Weights of a small transformer language model.
Size: 9 layers, width 448, 10 heads of 64, MLP 1536 ReLU, 26.3M parameters.
MLP neurons of a small language model. Each row is named by its layer, matrix (up: input weights) and neuron, and shows model dimensions 128-319. Each number is 500 + 40 x the weight over its row's rms, rounded and kept within 0 to 999. Numbers have three digits each.
After each neuron's rows, "fires on" lists the tokens most often at its 100 highest values on Wikipedia text that the model never trained on. A number after a token or word is its count.

L5.up396:534433486443493453467433476422456561483486444521446510466528498488489515456574594489495477551563528533466548560454486484462507486515564534494500400523466596468492573500500480569464491553463455501479432479501444516507538522466564495499550469571500477590575464530548521547413508455518528528486472501467466481525581521543492540528564551527445445507513571460483524559505466545529434495474473485422392528483477492507472481492531524466478485488499512495548569507548583338524462516512548514509508495561474558511508510497511489550525531556521474520473526509438539465481448579563541505
fires on: " and" 22, "," 18, " c" 14, " told" 4

L3.up1049:512510523502463489526491540488462467542474569504495516465482483534480552462498515512503518492520466498450449560530475517541415539469536501488485437468454518451387492431505460409472436488489511464496489515470501512447449524438497472530401469458557453421499507510521555479480523525460517498509468475473437517485533456592470508466551590550461531529576461565496457439499510464493551545462523434496529482531525435546543513484565569478519471474498495471463467489472437495532538550486501594501574473484413490528506487491567577418511529517594479479456563577506518496424563546471458501
fires on: " " 57, "p" 6, "n" 4

L3.up680:491520492553433495472457484535456489501548540548459509535444571441548482481545487510562442515464540548490553519486474442476473434564532482462523485458455500453539495472520447506494483554470483493493483474521578417518512469495525508483471546517544594531543468499503484436473456500431474497462399524556581510440529482499496559430537501561503490500495489556423528485562498438499501519474475435546461560568545416535522488460552519514482484484523568487504519515433536465505485532495539531555498497497437594535433556455565561544519540456567455469510476545499391487469452508487511466
fires on: " " 28, "\"" 9, "ly" 8, "ent" 6, " too" 5, "es" 5

L3.up1431:520460505537458506492521545411523456448467439453487533575526513571468499503540573560519472523477459471435448501471513433475488539527521478522516524465506500526476486511479441502457524462581470510445558523525490525560522535547476538400461471445456478587542487547495547551559528503501527514544519427440547463445519595514478496547535531516460458448512521500499529480482520552479482544487422483562440432522537539505499498472498510497497552508454538509478521559528539481492515425425594492442511482523470472535573483454538493472503545478516484546449496392538503516480517487510476505
fires on: "\n" 61, " |\n" 8, "\"" 7, ")\n" 6, " \"" 6

L5.up1333:525492481568486433507520488474537561465490560509403535544495485598466531454474505500503511580595430497493469470437446486548522568558555492481528524453481529516511530520501543528523471532508577534519492510517476498537419483520551447506619482522468453459499629494534505502532487535433475428476527571472501454464457474452549627494468492473468514523573442511504478457564447525534492502576502458551512450503444487513486463451503496520521539485536499517491440525419549525564466500532472441465520464447529544533546571426487462484521431496413433487434401494431497552526506494544512507
fires on: ")" 25, "\"" 20, " /" 10, " season" 6, " win" 5

L3.up960:482487543493564514505527495546546523468466525503527581448536499461503501485470579542507546473524508519485555513497479516466440494467581385455454459533472504495484458507498425497500525551529439508453500458473484581461471486532537502474405533465563523478497538454517524534523526422461482493529484477514471495528542496588510460429470472507440510494532563486462583513487451468555468537469554458478483460526506433522531494541450494519469539489486569535518541547504480454507452563506464510517505506553394531503461539440506581450541465457506568465558509532475464495468578432494432489
fires on: " " 35, " g" 10, "ity" 6, " £" 5, "al" 4

L5.up1066:506529496477540462489424521540541450482507488495492456508497506537486507529486459532514482533489457534448488479457543456520540554532472521523495560552519528532522460579519551525535499475440616461538554541490514450437537497439536525481521466537480509452479507519482536565484517463530509501500515457520532464512565524507471526514555475492516457402484549563522500455480551499528486488490499531468575468542494474426452528420543445475589515490451469474568505484481486504483481528455507466492508433521489547485495431479476524473562512526535466498512450441510535473532445551468513443
fires on: " out" 12, " him" 11, "ab" 8, " down" 8, " on" 8, " Republican" 6

L3.up436:476474531484494501545410559510427481455543535494449464427506513505530497565505522533468510476496569514506502476452533505525465575448513482530468553543510523502538562398446493437522532500412465446551499480543570477510525566467483472457457532465498523496572525512432522561469504471499468581559563493580452523451533497519459503438557472488496430473545460521525561433483498493508517499511494430426480511491508613524479580475506471474481520511544496550486533516554522474430475446506612530531471463522401591531502471497453499552495550555435513520518619487511504485465451568451529577
fires on: " after" 18, "id" 10, " After" 10, "er" 5, " for" 4, "After" 4

L5.up102:521503524453479504519528479437522571482483480397510473530453496534562446499509454539476510446532540540583494428497465522532537493479484488548530550551504484534455502512467462483507506465547444479511519521430538474575470537498518510434480569521575501519435491439515464582476465543484421548475501600517468437504452504531524464469481500448564425461523512490483487515513537518505436555483471470467508434492526519401464520518456485573560532539474522476524531564552534544440544535489505527491515522443449536495437429486513553542457517485545456504589492440458486430594545480449490524
fires on: " for" 28, " an" 11, " en" 10, "0" 10, " En" 5, "\n" 4

L5.up0:570475590425502462445555535530512517547528488491548525463451510536484571532501424527459497498422458539465465455509547493502445481464517502479503425556506486470464477516565437491524460483502485512531501513438527465471537505518498499463533465433491500531493607533503563547545467486467431495532492482491496521444544504476462439469512545461430512504501462518483484538454442468569439494456509465526513507577558473496514496538517499422553486502533407490504477537491478546438437466467476477442459464517442494528411476519547610500545475563534537495488495460491498422433491511463471496
fires on: " " 61, "ut" 5, " ESPN" 4

L3.up772:512459494493494501523448488469482491534512509503520468473476432564467459554561489595536539474478501551576502433456516397507516504550528553479415473521501500447492577452533543487442462486528471506526501428496446508503539505463463476440488506564516503574565503539512510505470426480548477491460510482517490494503482515444463503537579473528390458474484443391632519535507464551475500507577554497540516456533465500549413515495518435497547531523496447428440591531482516504485507516496514459559481520515519527533526513569494532489471462425511459453504540476507502497509592542464530519
fires on: " \"" 29, " Z" 13, " in" 8, " v" 4, " vol" 4

L5.up872:467483551508475561516502491505530540499540553493480479481508461546477506451526469508550471452513465522496516488455418484525545472478492542460496546478524469458541541470497445549517420500536582466513484575477570487531494523526494515462440491447480508549479498507501543466569466462504492492523549535518526405452503554579437423503457531565455488454491522450508533497511526517501413547435566514480519476559530549473497547539468431491518505504491423547443495495500465455505431561490503479486454473522497536531534458565504514513466452500494554479458412512509469471577498552506531531
fires on: "d" 25, " D" 17, "b" 12, "-d" 9, " R" 9

L3.up1163:496498469514452503520478478466473480488530508468408529512451440546510482532570498462529469435508524593466525448497502463515560500499604478401584531460501520447526505554428576472522428484459440551511493475532468517472493521517530482470552524453531459570523575490496515542548500530517553555540494471442462451530486491541472462511563440462476476392472479518483472421462405574535569479479506560514496518548492521568486642531512523446563550510490541466470423650634477502456502505458489507474476506611511493445499434510482521455467534527497479517498526491471509453473498500557545529
fires on: " (" 28, " in" 15, " to" 8, " up" 7, " for" 6, ":" 5

L5.up1022:475521497542521470558495554517480524525530517456508495496473501470466549514493454440580526450516466437482441535515498511515438521432608519483480515552503498464491527492483534553445498427525559520434498545458468512496461544500434535478484456467482522540485544459506624522490532444439548432509521474534481492540510498497483543477574506542469475484583523513470431560518535518496469534455490510579457473503497554448455493542516508562557453492482454525491549490581563518436496518466523482490535516430470552543495490434451500499464535485463525445509547459501470537470451509478504488
fires on: " " 62, "0" 13, "9" 12, "1" 6, "7" 4

L5.up465:485495537482518469436445514508566551466510513468441573483563494494617564573551495485507507514432537538464501518495446487481517563490510528493519519549449585540554533531497470562439486536470559497460515559521469572488479481520554467523502451473589505548518479492499459547463453529539564512522548500531470487469512458477514430487473521562483452580492540506513473463548440562570484561443468489537476482499569487542473497492468483503462545495478543496556471480442473430509556527445567487417496585466473490543551455545520626474599492472434492511475482521459545473530495506466466519
fires on: "2" 27, ":" 15, " P" 9, "-" 5, " Pre" 4, "," 4

L5.up1204:527508583575504523440488490441531531526527456522409443452444505539513501483491481503535474483458538499484526501541487519497470477492532515490539507558516566456544541509460568487516516499486446470467532488454472431531541518539537521492521555558444500475511510487518530477469507410396508463482587407470481476493475499455483561524491468517495460551546499433481523450461433505476525453531472494528514491486515545495521521510454514543449514552535552516514562544511479430493471510499494535594421515466442500535504474428525508534509441467524467530482459490492506521502498536472481506
fires on: "2" 43, " born" 5, " –" 4, " |" 4

L5.up43:574490488456440516492437460470440488446488488495521514569434527495485497489539479473537507396584453468515564510444532494491435505553519568472527481535468556438490510452513516509480463511520481481466413499486567533519454503503508484538471540444408524599517482498444417513509465484490499498504485470499503465568508470543498494544512519528515477478459489509524475543476519451520506557449558455523478492567477484533493523610532456526453561533519459467437484561452479522539498532508525512514474514522602500500563433455569536532478569515510521517497490558495498579499468496523571507
fires on: ":" 27, "ing" 11, " by" 8, "," 8, "its" 4

L5.up978:591508545516515464555511522526500467527523440599433491463495532494533537551576485489534507504534504577473485522481452535629516435513541576451556464511479605452520519492529457525463454480545553473493516455442520560532517509545508476467502541433418565538498480526459538478444455446492523494598512465587507478518514434505475465471518530538491462552518471441493551446531502522530522478509455493550509456485582434500531461499503473520507523545436454441506475526416500464522514520502450459478536558507490546468536383480522459469538535504493527493486543410458530590520508474472480523
fires on: "°" 13, ":" 13, "9" 10, " P" 9, "2" 9, " F" 8

L3.up221:475550505409453510486467547460469444519493502473457510504489463501477453509522447506522399436526493599441454448486558472441463478495572514447543543545493512470467536526541467568479446538549461531493526459515499530517491492437537516460522468540416524535546498512519533470524453428417485521503448473543454501541526535532458510579551480479432469419522540452545455464526558510439478501522502484528457481565539489425551520534516549556483476515458487540498534524525506449453558535497496532454405480446466474479491516546552541603442528522513463503526494471463432486520532556411494495
fires on: " C" 21, " G" 12, "m" 9, "F" 9

L5.up1513:480493510438538478493492505503520556477542473496487471481510460564558537518468513553531472573491486567519590487491463471481513551514516492532481490556546490527529455562510538558529548447474464493542529533490531518461500535498437537527500513511464438508482526521461531514485494515443428530482564468521467475478506518494523509442488481503450459495503406469603505543545482509537565528520517524508530494473574536478499555470517515526558509494474507544504550513518473496558489526482495495569499425493611525517432489573533545434510512466526589489419566552518462575461448497516524595
fires on: " due" 18, "0" 11, "3" 9, "id" 8, " following" 6

L3.up473:538545516465454492484471567592486512502525529472506514509374498498529530540567459464641506444474469539566524524497529456529514498579553554541523478534416498464503513455511590478486517492504519499479500470478535507555460489531527545539488511485466502440539527547447519544470426560467509498482521464512501495572506495480449460542514522506485443448494492465433470533434489457463460546556446459488445537535446532448465482526538525456502515461487477535400529483546488496528572486505528506508473498479507549536566482462488478487482532501502568492498459497527509554457596400489459500
fires on: ";" 42, " of" 19, "ac" 8, " de" 4, " for" 4

L5.up863:491464530494497513475535553513504504487480487504509601456517527537517482481563484563465486508473476473497435480470509421519525461408470575469448538484511482516515527579496564498502531473483536526527519527511514461510492480543465555524431522410570470467525550519428496514461484506507460442559450549526533548476499535469492437474467556567432466528485494440453544559532472476474497528537419531542496512482445518444546460493482455541505536512536487503463397530522551493528480480465546538423547512487534523505508485432585543464466501474442499504430563452566519573547487542491468436
fires on: ")\n" 58, " |\n" 16, ".\n" 11, "\n" 11

L3.up1531:458515488592440536524487556509495502561478531497512486464525453423497549514543508522545532533489484533488417499475537473485530471461491545544495450535478479524523484528506502553468494543435437547544555495477538510511537524466457479524554492480578482500587482624474488588507539475503554484476518544532427428509526576507470494558495592517489475498467475483504500490512489497464542475566548507488447479492489546509492512482496545467466541503431491513473490546506539496521564603460460543442452457523525518484468491470529478564450476475481468501556444447495513462510504553394498525
fires on: " of" 15, "at" 13, "ot" 9, " de" 7, "art" 6, "t" 5

L5.up944:442442558502503448557545494486466460564575515472494426532436518478520476544571510529468531436576521482438494460498519492457536514492529451470459443543508495464419494421529497527506458489502523514585482485496475504494510583579427510480491511469525541461489552492473510532523430505421495503554508446557496505487446476562531499496491509498470497525494523494563481538500501545499604484478521466433574490493527514589492568478524411537500525475566506528495591517513523521460519589542433465476498451486482528519533468451504543522439499491515402513439529495491491428522532470508516549
fires on: " be" 13, " or" 12, " S" 9, "-B" 8, " is" 7, " have" 6

L5.up869:533491430550456487474431523563524477501547433487411475483447527535522536486577425497528492465493553534490458411458499543517533508505503519509530517571555520501617511529497488502434503518480470497435515519449532468473484467471500499466543543487445492463440565489512534497601409514492522495506532486434438482560494404445485516455484486532526499520510567490440537533461447496452502550467463517424522439530514472432505531537482478486596520483528534507461518503488500508472447476432515547520563470523539458487539547515496549458546464443441501533517502457522500529547547466455492489
fires on: " |" 19, " Ven" 11, " –" 7, "ac" 6, "ro" 5, "on" 4

L3.up876:475506539510475590524506491531501490566485465477446544535549496509573517486512560569507482478472486495523502543589520452545453569493586569479501471550480572524457534442516512546397463457504524470502576492535432540529555516487514548523472488450540475470518519527499569466452498472438518539441429516470445520428494441575468506495466479487481457424554510535490417463464516497510497520585455472466464471568510477472512568525587538477505523328482457493579549528544477499491536507548522488514482464540516543546403533527491495471458498479498495482434498453469503502528508585454542519
fires on: " in" 14, "n" 11, " s" 9, "ant" 6, "il" 6, "ir" 4

L5.up724:506396540463479470535494489373490505505517503447469536487481481495537436538563564442525449458450496475533495473501559412483497535452534494482519523563470567506489495523606556499543436541483508511532523474445560554472437571514578527446546486466532500475529547476519549535510388512485482594491427537481535488479540537469507446516445498515474484476531492442503543443505548448484508530454465483483420458522554483558527498563508543523478536510524516500478464516506496454539534529529499528482522426508490447537546430478511569520496488468523517561494463495499542523458488540468503608
fires on: "," 39, "." 25, ")" 10, ".\n\n" 4

L5.up721:469456466469460403581551533554466537481504523528449577474436507502529503471477464470502480435538448503422512552529444521509500548463471482533534462476526502473522499558411524583527505451469527479498458489451480563527511502493555486441478506440496566501533512460537523501527446489533519516496423488502395587490472533543508546495446515499543486528507477547541499492497493581565502510449451431554473466571498519472536549470510550442492537449500400531550494466436519487509478482504523517461543457518416517491552456436535531499568529546509449514467508467501476524510478489506450545
fires on: "4" 26, "7" 12, "2" 6, " million" 5, "5" 5, "6" 5

L3.up1327:545467535427555424455568537499419436453512497520465519504501511534517436466556480574559490475489477537524505509525487429563469518492531510472576483554516472437509582515477425493487452499522565442453523553510430561533484447521538503465501543516487489585506503448458513458561456509523466477516547497491508460511508512477486500527444548547493509510533556486457482506439570537490484441449551504484432457555506474507467475484529443503464465513500550427483590570502548485477586516501455436546504463499463501547561534521439617559499470525422501419468485516421497506558543562455462553
fires on: "ed" 19, "ra" 16, "0" 10, "ing" 6, "p" 5, "o" 5

L3.up1412:527506489517497508573515540522531469584538509442497541424428510465404483529507575443514514434498515525514453558486564461562483537426527491543521526572514542476519524494482487466527508535513556430524548465480553464480450513505546537536460471456505509501514485554465481485522506542504513482536491407490515539541517501474476506527586542519533411480532451490525520490496471560463444512399501466505499493528485518456461459492422522417546439530499521519506436531484421528518539518468528525477416520467466583423487428580551504548481606456519412485432505478508482486488519582445545527
fires on: " after" 17, " for" 15, "on" 8, "p" 7, "il" 6, " to" 6

L5.up222:499473492460425436511456514512508485494592514487461612523516456540493540487506470485545429472470450491531591564554494511404505579532492531500494576570493517507509551517537576447523513560538540459564587487488460525428492572481470512442465530503470525568474531557473497556530437526483493516519520444473462502447508529464505602482491469494505414491518451564527522512497481578467559523454473433469497511426555477469475515510576473498532476482464467431533528487550470513473455479474466511571377491476503493626503511537419497532482531419484482507475452496429436500455457449450492483
fires on: " N" 28, "ass" 10, " en" 4, "s" 4, " res" 4

L3.up933:575502487492506527483517468493476459426513470529491483531484503529516532537548450462497506424493491465549378430529519450525456484464488445499542543476469485480438507527552510548477562520521502496461486472519502468545525485513537497510462491468478503528513545450450556482497472458459539483500584509437478485580495523558459514507573519539520500518433469516550572535440537545497490435493481447457453426475542568465465452421574459428424535580499446557492504518494489501486584456428446510520522452557476503497555503508430493534510506551536545449585480470532490559543564521533480534
fires on: "ed" 31, "ural" 9, "ary" 5, "oms" 4, "her" 4, "o" 4

L3.up1167:521458528482454491480500551538485430505510484553545461533536515555491461581532458525434459487489502479506508464416519467446516528428564505479473556616540471534437514507495477467464426515536511488544459508460534498548574529530535530548526513462530466558470479518464485443437555536451488428462451473453449476490588477496489522581570537575416509534495484438459498540494478492494542480493436522581436490571526515462470480524533478505581545565489455533471522504521525480381502482454538480554483516504445526528582507500512482461469521505554523528512439489440521519498506521518511505
fires on: "\n" 16, "at" 15, ".\n" 15, ")\n" 11, " c" 5, " C" 5

L5.up338:534525484492574573501553470486551492445495573477470471484503471539537467482548526522474510471539462487518483515546562517467448457417506412405501517522540500510459520558493470543460499452539508512510445522481477480581476515477459539407478526442551521492404512540453559491489546506408502523472474429529518498463620537506519482572547551511506538411563544519427518555472536441450473487510514496616537495507488471485502523569541443439505553511487431498487543510496549479535397551488496536504508498505444471523472447495505517511507495423410467481514531568492498526553545505503460440
fires on: " " 94

L3.up1495:574524489480483424524472518483494484540447536572490459440519520517515435444538452506527551491428471495545494524533451473519438486447511511470489486497453530531431519431515446443549429466537503548446500544521495544532547465530415553486483468515457492453460439505494543526490447469448397512446405567533528544556507506512477495453560527571501487553514568522532560496521482488510540509498503421471515503535504425475488556452484579554526545438492526419505521578513489574545526499499496510590435515476428490505436508557431603486453492530538519484529503518545491516486530549516512478
fires on: " un" 19, " not" 15, " r" 10, "ra" 6, "p" 5, "pe" 4

L5.up1314:496523517502484466514420545507513547498497488482495497497541417459550512466424464472452439477544465469500527467504489483444436516498474450476519497503541539483550526554525460508522514396492571481529580509435474489472559528463547509437526547406499440560466540507452557510477482417493516512541559467542462469441488479479542524492477554479524491543548461535536497566505524556502435522457436461518525496464479505428515527515590534563513460525443415549482558468493606522543484454534471444438516605469410518519548527438460539548536612490555449462448512545466426516483487503482576425
fires on: " " 52, "1" 19, "2" 13, "." 7, "0" 4

L3.up1513:496509476514506471544462538540500482517499448575527501586478448559569434561483463455525484495513553537494495528448493533419492542526535443544510529474466519455469505480538530519546473484470541548470510448517486477498545567507459512457463505548496527471545405480471514555529483509482484441523407519419509490434536442543462417518472561513552474498425463505590467541506527545565510541516442524523489511525526431422536492513548456435449481534516521471567440536462467469543541464526518547539506521519498538487533469519503478446473514514539515425491506479445442439501502498499483502
fires on: " that" 37, " (" 8, " their" 5, "," 4, " |" 4

L3.up892:557545528476463506463494514490484460547552499527565514507489505498512463501490467528499448495495500586470523488518499506500511514469461445513497572479510508380485530486494483532465540487518483520558525555479527458566476499432552594414522515523433557534548467541517561512385520485482540418518496587435498486558463548503495522516453557516506468487519506424462480436532539426555491537501546479480433475501527530466477502476576465476521518485527499498485499524590477545473499530431460517447484453517467463514483454477521505635421473451396515479493490471501464574482428426574496515
fires on: ")" 28, " M" 9, "F" 6, "s" 5, " Street" 4, " N" 4

L3.up295:451526474453453548505537492481421542561461503545461489511479542492482450474501499496571427513463508491500464574474495468521501567503535468542450508454484565499558496435533504470544450450530540542481520463515545526466475482532452489511530511513547530595516452511414504524584469503505466536460457472469449489450482457586505472564516526521434429514579512499548588491506500477530563532544534469484531468572442458468529494531456467425555577514476450535470485565435543472522517501488433521500540547458498506422537577532554566480523544519482485568486548437476543486507504481389445506
fires on: "ap" 13, "w" 12, "m" 12, "ind" 8, "g" 5, "-" 5

L5.up1086:544485482445532532529457484488517571524540565491552507479485473496518454541461556495497512457476474489471515486510499584502545457407508462452563486492537526490505556564523499535472465449534573530505465521470544487476545515516475527468496471508538536552511566442562540552497546493394525527487422389533503468509578593482472572470547517564437529506568494481415492507479567478478480540520445566490463453521448491531528499558533415564561534535508403523476568529604519534448467459514509569444453478471512502507516556496574447488553451521490523528475514481478476485408478540472377471
fires on: " " 100

L5.up101:485482487433487449573518469595599560500511552554493556505438512536534516456557510519446480526542482503508532467495502416394454553553488488458468492590498589531548512501498464464516522494481469469483522471485514473388540531480479476528550553527421566451471544527510498451450532453515579494510556503515543472500505522536575479475523476554525497506525471523463530547499533520532479484498504473476508530479541556505508474475566483443558438512467469527510490518504494521472456463410531467437520509549525518513532473485507501552552521446542487504507532542528529552545469551483491582
fires on: " " 53, "0" 25, "al" 5

L5.up73:471517527447499464524477564467570470481525513416489465492581503466516542526502487549481494534529511544419509577525594432538462467457551568440503565490508540484529514475513528557441466506454498567483491529499464516495447542475612544489479537389495508533479530480465522510535506557483503533520527456485491474439496471452420553443582482470505508450485590555553552466566517568532431507385499497559490464494573609463531488529581457470471443454486479512494446499583465491436523542493587477545526552521480508486557502425529482432481552488570474560446501428544513509471483475481495495
fires on: "\n" 20, " from" 14, "===" 12, "–" 6

L3.up749:539526537458498466494451526565467469523504537520485553466444450466453536479482528465529482541377454522540535424472523477539547513481518526460529451472485579464476515529522454451541452519543490509533481481496468475464475462472468464425546483514473533511525538489498517470499490468444500484528530484475527463510516536488511486528570556584522506563515496447499444491482459505470507491518524498545536434392494527527487511458492585569514517556483538483509489551498488473556488456481528471485448482521530481459525475426526439514487489520530534511556451473460433451498510487565508480
fires on: "im" 17, " Am" 17, " am" 9, "els" 7, " Lim" 5, "ock" 4

L5.up1409:478559525499540490493479490460544499540520513487572498501468508452532472480463420470489519496543491542529501525481536501509496470528463533409514536554380536492475560537514488555467519481557543493509499505487573488468563465438450441512533565568470547447531469485574542486517474497513368546495447492571500525515527503515512572510443504546469493423470458445502461465550528486513503504421455497531441457572459543455434549520621403505477508530434448475549563526491511441527540488497513531487477472502516535601491579451507455481505467464546525514511486448490429555456503483437517548
fires on: " G" 56, "G" 20, " to" 5

L3.up152:523555452494452517553539494500428445541425487516556520482524552490526485561508464514515465480498493611454478483483535486416551471522550504445480576516485489483439438456542494459528459527510412473498430377545566541457489453487429466499505505453532489585577498472512504489483464475434467525418474453505498487492471467594451545594584494562478486448450530494576515555408481538476503509454535517517454570517501470461485482480493595562485480509466515499466474557467481534475422578517425468508558473462559491483526545517549489467446511498552524513509468509490499487427470431504536456
fires on: " had" 24, " has" 13, "-" 12, "m" 8, "im" 7

L3.up1184:541495517508525515545525514554570505515575537517559488527536489479494495498454534522512547500450447457538505513594478570511519547384527510514496450484576593488507457497593459465489446545545533495580483498443509537454482560501511574528547489482520481535460581479487583496512481480455472484490476473492500482478519525573522518529482488495399476473525527522460481568477441475542500469545571524560398434505500458490501538551469481515487472484478424478487514517491526485555519538463582484438522457491455523571498488458481524473516463459488386503524481545474474482480530452439473502
fires on: " " 92, "1" 6

L3.up525:495463605540463478536458483526581475495538488452481456546467468492501463469519499489534500504527485532494480518521463519517491474502528509481497506494430481512500503493498496449507502549468494432459418501476440468511501547479535522514566498547493547491536478502403462548504459484448588461472497548531508461564509480490497520515522486506512416494446509516435546522488509448496533553484479554508521514534520488429488575440468495487467458491550438492491501502460559500535436572548491476463451502582458544480516426466434523493440554487466541476504453375450517499516485478455537498
fires on: " be" 36, " when" 8, "ly" 7, " if" 4, " before" 4

L5.up674:466493479497513486503587511453484565504485423520500538422510517472460468482496436436557403449538556386539427498437448548517497526521516538494482564536446523523481474579480480489562501417478509452519523535425496576540554461553540448455448533441445545538488438475510471437577464556518482502505483508502488481468530527506489506518565525536551490533560490494511482450434533508484462491484434462501458507521561479488454467429541413511506562487496545511493538550505533541476542438444517486486524550444509572570482465529525580536488492552483538460491571452478474478528490514451460540
fires on: "0" 31, " No" 24, " no" 18, "No" 7

L3.up1469:511476605489558407592471548534479480474430431502436512461479560538558437527483539524461451541482509542488476452579475510574444484471525509562490491531504491455526480467498519553560507475538511481498550469484517502495420518516511594545520527519508441473584533490521513464487494576454468506525424450502468511527463474486464519523498513555551539499540573514474476484524490505516477579475463506509466493525496549463454560499474544444506526479496532580476492592470477574576567471431504499496485433488446523481529480511466610483508504543438549529468502512480441549461505496471564496
fires on: "–" 16, "ay" 10, " (−" 10, " after" 9, "4" 7, "5" 7

L5.up167:532459554453521479513495491536499525537541558436488488476448481496497487499508434487459482494533503523493466480509512520495458462521544484479579479488506526490508439526474455502517455458540470558503426546427510529499450547526500522463480457476469499623498573520447510552590505550469520595519460475559493535463569499483437437514459491532445502573500430502491552550465480489472529497469507533486549403507531508458515491558602508506473508501500542509521500535575520496459459477487554521467463542533455567480507494487479500499481532597508467464476434507466534459470515545419515472
fires on: " " 42, "-" 21, " R" 7, " res" 5, " H" 5, " El" 4

L3.up115:510519548481457525541471548481436568551494525508495524431493445515487533454519493462535494428410522539529492483538571495458554453495549521557449539539443531496509447495448522506482508434488548482551533475530517577484561541493435481501493589468473488426505576538545465461485474481468500442546517438563464434494560541539474519472557488457466432487500454477479551504473485451424466502530529468468507483499501519539501544513488488540498512474529504442520532501474521499515531447468500553469487469518527485495496516475572484513484523509482565499416530473484502468487528519451465471
fires on: " of" 25, "″N" 6, " di" 6, " de" 6, " portray" 5, "icted" 4

L5.up604:493513515483547480514416468537457469489487599495500478483516534510515476513496466507528428512458466560493532471541587408552485545477467443483527501498525538485497527539535594505512509570438499535459458501473452526538487459516488542466498454455495490527418519530469526545513487541519489526498499465549492489445568582515509434482480517478502508472507507438496506490454491482449475502430443508413396453492455541485507497485484454539476554545486491514497480520471476433468484510446559513523511505540537512491584505532517569505541556454514545493477461451455518526468538534534482520
fires on: "," 46, ")" 16, " in" 6, "6" 5, "1" 4

L3.up419:415467524513455561476470497479519534433476522561463494563488481497545529511524478504546530533490452514535484496545476504466454513487554516441483452524509561489473489499495568451461506491450508518468484497472513518494463476475533542477499510444524568489534498404528488590461503478466451534478434412528483487440571533444527470494530456510511505413491520504488517565502534502582507557556530513527468463471542494519528466503488461540432553541528436539539519514490541511477535494516564571465521495489480494471492426467564559434439453433533515546455440464533516531498471453480479465
fires on: "9" 16, "–" 13, "7" 11, " by" 10, " from" 8, "ast" 5

L3.up256:430505527476506419513464490455507448426567509485576454460452481432525550530549479543520511500534466499563511545472614506492488500492544428541539518399549462456537467502473459502522454542512440525482485459462519488531523537488563520515560467484442531563588494558442467470542556490474538476464468480495473465489538468540480491526530498491510471528403478504440535556502437411510501468541443499474499534517587491474431529507575525525526538537435448454428497429559475458561456484532531567494450497538493546494512437437522458543493508463465443500586433517489452525542505416450549512
fires on: "," 68, "1" 4

L3.up361:556563463481560524437468526501493501483496445503510472510511434514588525556530561503497496513546506522486527513514527436484564467480515533551547527484543515517449476492482482448517441546469509384537532511538551420515471473489478568560480486432485514449459486509473570493513526568461464505551404466442412492429472487447449484516589493535422471509461541507474496487457476531466469442484574448499558509497523513442580509451579533538488517561482497586563503433535560536536563529502464491470509493540488493476484450468506555470471411569456565465492487452440523542513537488571485567
fires on: " (" 42, "uck" 9, "il" 5, "ank" 4, " a" 4

L5.up748:476587490486453480468516497496493414484542458465551524462517437561531440568504466524526426417525514454470500516480576475537445525455487471580492455512553505488537520539528484572471531526463551499466570584487461506493473520442499460482483507432495517531553497518574459508471446561454508512502453569582509496551498559439422399495501467552457484524495467446459452499482527488544543465444413472515469490538541555494465516568562451533508492496477486485515471482557514530584532473498541559429464544474543554497492419534481464542449479488489556469382524509533508452537546531513539482
fires on: " |\n" 84, "|---|---|---|---|---|\n" 4

L3.up1131:519556525480526486587464472466519510459491565452475533495457552523438450503495553509579534500572489537489550431509516502540527535485559546490502552525464515515505450585433541505533520500446457409501507482558562479534557479523500522481488477507475576547505546539445434535489497551550431482524521434503405441566526430518476435562552456542562487487454443527517468470508559450555426507438519482459496491576447538549451519469575554544507519537501450586473503513542460589558526534411502463564493542485545519469542477487491517547515540488487471501412433466454530581501507507548480531
fires on: " to" 25, "ing" 12, "aid" 8, "at" 7, " for" 6, " same" 5

L5.up1493:523520526434436498505536476458493502490559433473525515504469446475498446566512503445583515490539542523535481477527538466461494531465544497438528479513454515477523495505507490525460519514558580494447443564511553535552498528496476538486515433511538517437558481575551469624477463499421550468466484443574549433518616496477492532536492486484479486477451476543399489567471548485529526482490527515485413470573524487479550478494513433519429524549557436471509483517474489513548470499538540494548520452506453488573538444489453500502572554517479514531449464475495475558499507476523544476
fires on: " to" 24, " on" 17, ":" 12, " as" 4

L5.up401:510457487416493503486450466444577475432526426523476503540473469484444527489523503612524478519487466493472533538521505526447441524540490496479574464439472563516478457457524483518497524509578426518452531506437566574489464563483520515458550502500530511530563595443593504517546543485494536480431519464532519471517587482474499515491455509500476506449403585480493518566521550484505537517523460476452409610461505480541481514485508476570506587480503530485518503503598494478490558489485527542433500494509502511513475589505531471476559500519492580465534456557474419507469451480495417466
fires on: "," 24, "0" 16, " January" 15, " November" 8, " March" 6